config = dict(
    n_layer=9,
    d_model=192,
    vocab_size=7500,
    activation='swiglu',
    norm='layernorm',
    rope_fraction=1.0,
    attn_scale=0.125,
    parallel_block=False,
    lr_mult_down=3.0,
    final_lr_fraction=0.05,
)
MLP neurons of a small language model. Each row is named by its layer, matrix (down: output weights) and neuron, and shows model dimensions 48-175. Each number is 500 + 25 x the weight over its row's rms, rounded and kept within 0 to 999. Numbers have three digits each. A neuron's up and down rows have the sign that makes its largest values positive.
A block is one neuron, or neurons of one layer that tend to fire together. After each block is what it responds to, as a language model described it from the Wikipedia text at the highest values.

L6.down61:500455470474527496482530532512484517514488506497530477534620514537501493496479481514499476509492493470525533502503485504540536405513511514493517500484487490478498525522511491499513501466481426467467480473549498501478497500523423502484520489493486512528522503501513509475488510465483481507481523465476477479481490501509487489483506515475503538547487526509494503531497534509513518515522
L6.down76:533506496515507494560491476465477484494495513523502498471563485488479464472470525584505494533498456453520447515489532532561500433540459507521508475507504501544523527507492514468503462482478501477538499467492525464541503470519494488513540524508471491488506511500486511471485542501449457532475481494515494488554496487481566488504498520490511490482484497527509509502482493524521528470496
L6.down104:506476519515505499501489453502506478519467447479498486469506520500479489539478498527490485491492481493498531504469440445456491444518521528530516490553515511494457504490524474509526545481551473504480481519474495496510495515524504502520450522471530504550493486499513509515500545515524532516498492514485504481530502490497519493560500484502517470527515528497503486557512464495456499488558
L6.down108:502518506522493542442489453483491495453529485510515489515516517523462499545499510487519474464520490500476503498498484504464506550484508529505506477533438481535511499510538536506545511529521543498524484512470540434507473510500508524467568480490489511499486503498477511517559483489493508498492496482478491527529524486510500502487441429517520522529480454531489499542516483508500506486483
L6.down127:495470508540503520487538477488553549484528472478525491493479523488512513497472483504483519469531491504525499457503471482491514488506515528508508534492496527504549521483522505483498489544474520468474480492537539506476525504517506481502499464531496478463438445470468496545477495492519474509473516471494494508474469543469495489496521533462460552491508498513504495472510539480490472456529
L6.down188:464493510548513532471537500518512547480532518550505502464524502498492507510476491532486503521485513500537518472505494493494513422490491498502494492502470498496504504518476518493469455537493521498502539493488496488494532503503506478524492481476463488486459470482509454549552501502481438507491513470526516524481463502495531470511502462493505481530485514523518463497504536450527480511482
L6.down190:535526489490476540390470568507496470540492505498505526501520504483452487502491552485484490455526523522486482524475456492510501504441522523498532472517543515459467438503502496497498509484481495508536522541505535528500503507491513499504503518510467474523525502489481506507508506525519485514492567521469475518506527451495490502479523518530471499532478498533487477481464505490514550484477
L6.down245:453472518520503508533511373510547502530539468576477524487488503477523522537524477523474530507521504503516530507475480470515505484529500473553492478522531496504531485491497518487469463494507515483503494510490499516471506474499495483525531517518530483484563485519482482498464486506520458468508476507491473513507500453502509481468514487461510512543463443467550455447489530486501524510499
Opening quotes and prefixes. Opening quotation marks that begin a quoted phrase mid-sentence, often reviewers' praise after "an" (an "immediate classic"), plus word-start fragments like dis-, re-, over-.

L3.down27:464508484482492492427501493490523488513454550476541511475511462483503520481481481494509522492515499492466514511520518486472499510506498498495467473513505504494503471468445560503462527485509532508478543541477510475544479489494490546524483530523505529473470446469552464466520476483487496482510483511521502523525499467491477467499544512508484465472482476485501563497489464521492524466480
L3.down90:499471490515489491440521502487496517476480509447541509477433505528512478463507510523517528480510525504515535499522511490491566500525500488459525522466507511505483525472524553468508466481508495514512494468490506501494524506496538479447487478486508516454505484502562522454483494480463501500523512493474514563505527465492486490451519507515527533453536509482472489508478514426485522525525
L3.down97:531476492482523534462519506483528472498535450503530508531502453504504524524497494501467520509534507530490514462480471481479513473483507447449480487512513492523519524501538509527492524488487482508516536497472513513448469467495508529549540494506467532510485537494492483540523501514475489478507458471532464503534465498533508509491507493480520475476460478485486479489498485433542509441481
L3.down139:499499517480496447503467506503520490481512502488542447495500455493499429545486507474519517535497526468525531479524506477510495510556518532447473491464493522519516495456460527531515504511497496485530510528550498464516490499496509520491474478544510483520522477584501507525490497484517503497495508524473501552499510486472486486441515519505532471507513520484508506480481532492471483499521
L3.down152:498563454476445535437475501471507494505505553426479524486482504511513475512482566512507530480508492485491471499508505489472502526498492515502497522518523480495428490520513523515484494463535488501516485502507540501540486479522490499488514528486533483536516489479529513483499554518452487503531536528484519503468475487493511530512538502559481466500465501499472459517440519493524482481465
L3.down183:496569516527500526444509540506484517540464557511507500514510500484493521489478504508479506517514510472482507505497470445499534472469478471486541501521472537473542482522499463479523456555473500493507507513487477468500491510490525517513469492484490510487513523513479467565523497473502501485497520531513503514508497514473497449472548490516508521494485463480511503457547478491481513479545
L3.down204:516547498446477501424488447487485473478487533517520589463560478467460476518504533479487491541543505509431491506531494473482511503494554467491527508503541477508538481519481501470523534509517489470533482493472518500481513522489494529471480502474486509545525498454478516509468480509506487509535491509489481480483496485503537519503503500546493468510539538489485478507499460534497516467491
L3.down207:492491499500485478499442496555459516516508507506497531530531481492487502535485495486483514471537483492512542471532495508519471489463504488517480489552493511481491447480529483482493484521523522493510542562541491492488534477492511520500517501481505499561484473484496470519510434486520509523517483496496546508479515455474521505467513455539483525519504504515513469513451521520517485453507
Parenthesis after song titles. Opening parentheses right after quoted song titles in track listings and discographies, e.g. "Love Is Like a Snowflake" (; also table separator rows (|---|) and en dashes in season ranges (1945–46).

L2.down206:502501538502475498453473495501490528473514493500458496493482488510537520512497518557476500518492507488456496513527491485491461543488513487467508478517465484470469464503466492483574493501544519469486499477468519518495467575498517500497529538477494494481502500542497532531502501500499519496452507485518463488489496468501512520462501497516530519504517531529490511520497499473503510511494
Sentence-final period tokens. Final tokens of sentences in Wikipedia prose, often a period fused to the last word piece or bracket, such as time., years., es., ).

L2.down53:531501513493484499509503479492481474508508541527550558481509495475508468498507481478479461573469476502510475454479507527477521525492521491446500514479500522500492476493441505496577509506513501506509499559465512479489512496462467539525503515482492525495505490493511507530493458516555524469509502534495508484499496515546490486506513516506506503515556505478489469476482486515468501507486
Line breaks in tables/lists. Newline tokens that end a table row or list item in structured data, e.g. after a closing pipe in election results or "- Cast:…" entries.

L3.down13:476523485486507481555492499501449518527479529441432495504525524511553494504535493505495517508476501518507480477517485480517510503544518525484512517479499523518519525520500507483497536479473500530480546489512473517462484481479496543499540508550490552527532442500510536488525506535524491491464445482464469489513509504513535499471535511507451519498514531464488490516481462520465472470516
L3.down45:455506499513455478448473507501521494533489540489495532473508515500478491509535520479521483497499483517525507524506540499506579501526506499504468503519500461531508496505526478511527451518520481469508499533483479505496408509496468511515479507482494525494472474450477485513498472466524486486528502489511497508520484535474532514479463494493517526489517472491469483530507496488535472506501
L3.down124:477470491464510528585522571514481513503474487525489521480502552499475510467489517540488531493484507478526467506503534495521495478482497477461533514513505529464521499538515483508480445478462491503490459467505459517511512494489467495470519517441531464523508501506461464510504518467509491523512523510524542449494523533461495468503493502455480503491522522453524488498506510515486562490533
L3.down146:510495491518515498505478489508509509520459531535504516499495504506542473511456495540535507505512483491465494478467487520500532546474565484477423491478466509551499529501481471528497537469488515546504523494475530489462517481493514541520552494463479484486480475490487518469506482480553519511539492494478519477465483501506474504471520530508487553512487504450553501513460533476518505514523
L3.down162:507469499484503494484544517525502517548498495482496496500507535501504498522483514486524466487521484506493498529471512497542442442480477430448500527467540473529485515489510530504540555551496512496494551558512515464445487532490467482456476507507475493523545521536462462494465494497513497470477501490494497505495530483494469491524520522483527505487513497526527505485490505525522471464552
L3.down180:504437460505534477476482509454504526508559517491485525524509524462538455439475490435509508557475502476493526499494491502505514499485514497509521474459494484503473538492502468502500545508439441565522449507477534484488517516510511488495506511502538474492488468502537493499523532505514525460509519483507518530508496505497488487472508495468493545505518516494523503479520514505555497506502
L3.down184:520513495509419484408525510509540498486440540537501603506526520471459497472462494476504490529467472485447499466507522535472496463547487488482490561514539512474481444474472514517459479528495523469486516516504502500504487493509500478516495497471511536472516485510474521512505508508506532505535481524519514476486511512522494523499485474526528549499497539498478502503521487508473475509531
L3.down187:555505527528494471444477490476476505485522480478448511476520477516485485494505509523474463506488506538516500492487471500500499519506505504460499486470475441550478520442467513521528498468508475493497522521466497489542485526497503517522458583516510516473500479505505486463553493507523490499515503530477480480491527504479514504489511497471488511534512504478513575486520509452509477475480
Geographic coordinate symbols. Minute (′) and second-plus-hemisphere (″N) marks inside degree-minute-second coordinates in infoboxes and tables, e.g. 90°21′45″E; weaker on mid-word pieces (squadr-ons, c-erem-ony) and "University" after place names.

L2.down25:477494496490436514489498494459470531485524536501519498538485470496449469478477519530463502520464553536507518487524530495538542518513530527473481499482505530504518472489498467520501487486422479497521469528458480491542472482514495499524475513516513510471477495522531469503501468519511507530497488527467529531502542527468533473526488518486520503497557528509479481496518482484507497447471
Word-ending suffix tokens. Final pieces that complete a word split into sub-tokens, mostly plural -s (programs, concerns, teachers), also -ation/-vention and last digits of numbers.

L2.down154:457495483519522465440505497465518515527498472460506492540525499521478539506476444509479510466502500536508483504513468487490503498498486450505508485486520454535476520500511495511499510526519519549490559520508506478490535509504475477502548458493474492483532435509467479446472539478526516513527512534454483481541491531528529556502528505493513526510453545508496487491524479464505487520527
Verb after subject. Fires on the first token after a sentence's subject noun phrase: auxiliaries has, have, had, or the first piece of a split word, as in goal t(ally), speed lim(its).

L3.down83:518522516488549498455483546534510510487473489477521464519454503494489512480503549530515503523498521528497479502458475468452499503477519526473506531506493524499493493510535551499493530498456513488478493475513485557522482462511516460480459470508527529478455501512520480517516516561468509516472530472513462536509466490499466520511498529427463499462523481497517504526509529498514471510477
L3.down86:497541508491544470465512503489528555503501507500495483494507485533499504544513525498482500499466482507544526518496470517514476548502534504499536515489510508537522537467514472479519477512457505516485447506523482513490526474486474506422559525466482497497485511465500503480489493538537484482442447517477493514509521473500505518524500517537509484526528453491517507508454478526501518464474
L3.down96:480525498482504482541457489516523515492502489466482527520500538457474471497502519551522500488567510534504507535464509504485477485525475514473484537543500481501506510525511512550493513464520546512479470485477529492507480501463531509483492484527484504482464555487455456463480542484570477496491451539505499518489513485480523473464508514495526563460539534471530521495505515482487534445502
L3.down99:446515483496531459521506539490552469471471430475482463481459547516503523445484479520498512525494508487548492484527481532469486519475502460507554514526476501504528524504517482497534458496483477524539508495503510521488517513498502469542524450501500493505512481497524513518501515517483518527453522488483534508557513472476476489514520542505496496488513455526522463497517551503463540533461
L3.down100:516524516493524471472506494513496463512555512504491458500524467515531506508503460513460494509503450495511514523470456489490505549473502504474509540535523476509515497504487457487525467488486532527499496452491471513466468538502496489504489523489498490513530472485494554510472508472514467460535484522483508514540500508494504527532497499483540474471512536475482510508553502461476511508526
L3.down149:530500467501532488521489498473485488477493520537497485528537473491490495509496470508484482522533494507518509470477473508510502510533478488464515454463469466513504492538500502487495570436512509513499474514492522476448536512502496445507481520481487481496516465532516487485481514532529460524503516526538541506501458574473494539517485502482527493515515512525448483496506511462504494503506
L3.down176:519500513522467523417519524443518497497497497476547514501520539489474502521471464537497474454494499517474558476539467491528453532487526499522486497530545502533464500540488479482485514511545485490441497532464527535477507503525470517476479494508530548469451515546481538480506469489523512508509476483496490486507506529476458493475496493478533518525512517527495491492496544502493467505539
L3.down255:467488483516532504503463471534501474500510518510508492500479496519462543494492454529502498491499484512500490456492495542448469500459475461507548516465518513516546505489523490460473487485524531497521511490481539522503475462482512512540475544488495495493531484504495490493525462539543494515478520499504502522484464518477492517544529494515463502523495500507474441497484495497492503514552
Subject-verb slot words. Words right after a sentence's subject and just before its main verb, such as He, also, has, had, have, already, plus the "end" piece inside render, rendezvous, tend.

L2.down171:510571439469467529486446469448475506519505531456512499473485496472473499507500578478478515476492518502474506556516494529468505460499507511482543530487517507466498469541517519539500515510487491487537514526492504495495480527527475527469491491492537487521526459496500507497508486504489489541529492506484502501482509471505497500502521523553515495475486480487477472546484490524517496474472
Table row-ending pipes. Closing pipe tokens at the end of Markdown table rows, often after empty cells or a "Notes" cell, right before a line break, e.g. "| Notes |", "| |", "0 |".

L6.down2:514487496513484499457526466511505451487545500467530505481496447543487508528514509505501547523517520514472504460484500506481489471522528469515489469502506490510495508505506498487451528502507470506517481532512441510548495495480509538484519465497490496534480520511485499554470519485439520494477533485487503499515499537542487513544452478519512489470470492475461496497552504463539506501458
L6.down31:489511501530501444476528503503543467483501473453564496528512487502490510449500517482516471448543526483505516510518517470512516545508438487493515480475467502511508485502486500507501489517535473484528523475501535452504507505498503461512516487519519497497531491527510509478473514489499500503498497472518527497531533497535512474503539470473481481452495498505509509530427494488530447544537
L6.down39:499488503477483532431475475483529499529453468512518485478449501534496488518455499546525503469522513476509506468481537536496496481485469510497492505447507464530504530508506511506445513466502517478554500503486498522528519513524519508545498487502484521497520451551487495535493497542547445480481510539524467505504471538515510507481491505497539518488465464510480483487493488504497503523500
L6.down123:472505479495486482468467467486522539535495465537499485516487496504474515465469495543511470524528482502490478497511457481533533450476443498474559513511467536491492500524466488459473497494486507510538515458501483516518528509518500549507513508462524480462496496522512506506534499484542534580489499468506490480473497474450498476495517544500501469498515527533518497497541493476500498469518
L6.down133:518485509515477506547466463539483479499537491488537557480457491493471490482480467504465536512495514441507490503509469461471473507497486437528514491512513548438487516528476511481525515506509495499513458445530514520496507480473529491494496489514488446516477516496550497505514485529478523521526522473494497506500510522505506494482507502486481488482516463484493476483527518569475456515510
L6.down176:516479484482514515427539519532498543469476493522529490516538493505518498476497482486547522508469491427532518478556475499531489491480535555473483476480506535485456528521524521520489513483494538484480507496513527488575449504472518512516469495489491463476538506516469536523494502479476480468505506473510499505503468508509512485488456482536468546476509487473449475517526465469534507500466
L6.down180:499510537512522538474460549487457523524484478565506485492513501469469463515519553510463540462541497518486487485501518516518514554503426499452509479496505453509460473499509486539467482486529513532503480494509532528551504475496487480516471526482499513519459493503461506496506499452517481495522517515455503521470508439473462495488489474472510476490465509524526490484504493463511541525552
L6.down237:486512514544493459446517479450518554475501483525531516503482490469434500531492467474508481457501487497512520470511490526485463472534473500511498504455492519536478505559491511528517505524489545465480499468479513526532524492504565503493481492518481495512459522485517531482484515509498511476519513551508518533501516484468504481500530523489483495476502466533480507453474498515558501488479
Separators before numbers. Tokens directly before a number, mostly dashes in year ranges and scores (2022–2023, 3–1), also month names and date commas.

L3.down8:486508505500464539474491517523483542486461549475483524479530519466488530537595475505540527492476494512521522493469484483510535513500475511503543502494507528518480520507542523502496494487503494492446506475500502502503468488499552513539503478508476508529444488508539495528500523503428488495513484503509539476515505493445489518523475498519469480507496519515467519473499512543506458441478
L3.down110:516546503510499521506520437488498525490519516483495449499477527518488530505494485552484521518506482473466506527535508530531519584502482483493474517493512483505483469484495476528474506506513487500507562513505499432503487511499493500511541512494482477487492499522459483519492462478472513487499503465506469542509475446471502505478504473499524484545469529515526519529525482454556513549462
L3.down121:520485496517434475534513558503519487491504520499524478504484493500531502501506495462442505499473519509499505492476522505476509556528495493513500520509464511439469501491524512478486489507476518488528456475468538516530483556521476494485534473500474477470520485520465488531517482520494527490550499490498530486465479470491511497551551449521501511528543518502497457528428514483491501511514
L3.down133:519500545478497506458479527502470493471518520481456513441493550485480542485533525463496503485522493516517494453468517527476467526477487503482506455504516472488518524501507485462490506588511551466523450543471495477462487486513477516530510475473507510507484516470527495533484456522461534451492514490552498517490522499469487487495533520571516501524486505508523518496483508522477484532539
L3.down138:464501501474478467420499505536480464493486505519534518460472486516535462482505535472509529504512480491502502469508512490514551453505481496464481503504463449469500462483487493503411511524543506516462514504522471485521475514544534513522539497487488493469487490497495505492468527492443528511498523510485496513499466465492557490524493466545514551514505457507543546475507517503522480525493
L3.down143:505521487478469489395478494493477542523552520486470492460500509524505500515500496501497514502497529510444498533537495495478505521493522521518513492470496502470477491501503489483529524537485556481555533525486478464443525537502471470496466494523479444524491503573514510505533500509486489481475484503519470494498511532505528538465497513536508502517502539505500496520493492456505490458484
L3.down144:480475509491523488516521513511481513472487494496505458472517537468479513507502453458530486514495430527501510494518481506469470516439503487517530460477525485487482532546518549513517492524501483486499508510531525513500530521490487454523500490482475539470527529498540468498529468514531517467517457484530510466467484479508528492479523499487523525524507521482500507454512503532465515510471
L3.down177:471491476489504482501533528514536529540497485521515489549466494495473506503516495551503514468455492525508469490480511487496508498526508503508478511532524526499467514535532509482511496518527533491489517528526458445552490478485521474463471543484489479541521490551491478495472492512486531458531526515531458513494505485459490497475476506509513520487473433487531499513566506485465515481511
Paragraph-end breaks. Double line breaks ending a paragraph or line, strongest after short descriptions under Wikipedia article titles like American football player (born 1990).

L3.down0:529484514511522468434476484524519513529513535477506511529466503494481514492472513513498518516496516525477497511513496520504482488542479503515516537481552458474554504565462540462496522570477497520520490528508494480503505491474481516497517497470494552536488458475529472472507506496463449528541489504450464472492517513513561529517514454479503454505500459495512515493491456487473496502481
L3.down40:494467543475503499525501468501412483494509517500475538492509500502434512501504472528504503503478523460534517467519401511534541502533520526460513472504497518513472493515508549475490482519505492498526511495502461529527503468482500484450488547568518525533494498498540507501493492529502500541486481485537493499466530518493520503478488506491525514479542504513519526504524472507483477492507
L3.down89:513496499503494533515546524486502495511497521470473514508527474529524449479509501533532478517474559471517495476482463522501535521519524453520499507474499494506484456518577517509513481484499515477492511491505531486478452453466472495538491513514532493496496471504511472523485506483462528528526500528507475527513462507539486543517490500503472500515462516461508461488504516531457470548503
L3.down108:511523506570477484548504566532473459478513510473485506499532515501507492503500547533505485537510426478496518494482484469523493441446528512491504478541501502541515467511483533534533509506503486532531470484475509497524476522501489482492486476476504497495477488487510494538471503476462524485468487504505507476475536509489508528498532479551510516462497513509543494456491505501439482487475
L3.down167:481523516507477516488494528501483501456491486518497485509521503464494499498531543512543478476498510486504513429498502498484477525479507490494470539520509486520507507504543490458475484481527495501513517521493464484524492487496461503544476488483489512518514505502446493491486508501468513441479496506448570541524507528478470501506516485529494469498521518490497520519505445525491513522449
L3.down173:513498477480526499509506560537507485464479490479521479504507546493480512482479500473534509498470517482493492498493479469519520543497495514466537501472514535501513490524492518469491545477466485479474550482472497501481547465562457476484459484453504484526491493486487513460494451506498495571504506507468486517544488519500525515517486519509471494503557545507483487526499477523548479505540
L3.down226:468468549505498487538490523474549447523525510515506484550525446447530493510477503500472507527514488520498470478534493506475495546474484504492560511538481542442496481513490500527479510516504483515492495522473522482504482490483487474501493502483533514489523501511526499513488514524461533487473495502524460482522507551549508552467508465518480497475503535496468477463537482484492473478515
L3.down254:501511532515451486466510478493492473500518482424483500499559496480480528514502531477487448492481461495512516455526536517536503499525472496516492522496514435499519508525494514488571489517479510472485520472512507510559500476475496528486503518517505502479516506516511508504493552490501520528481500532508477528467467500437483487477487504502466488470462511492509542465497488506536504496524
Verb inflection endings. Fires on inflectional suffixes completing a verb split into pieces, mostly -ed, -es, -s, as in go|es, add|ed, conclud|ed, with weaker hits on "==" headings.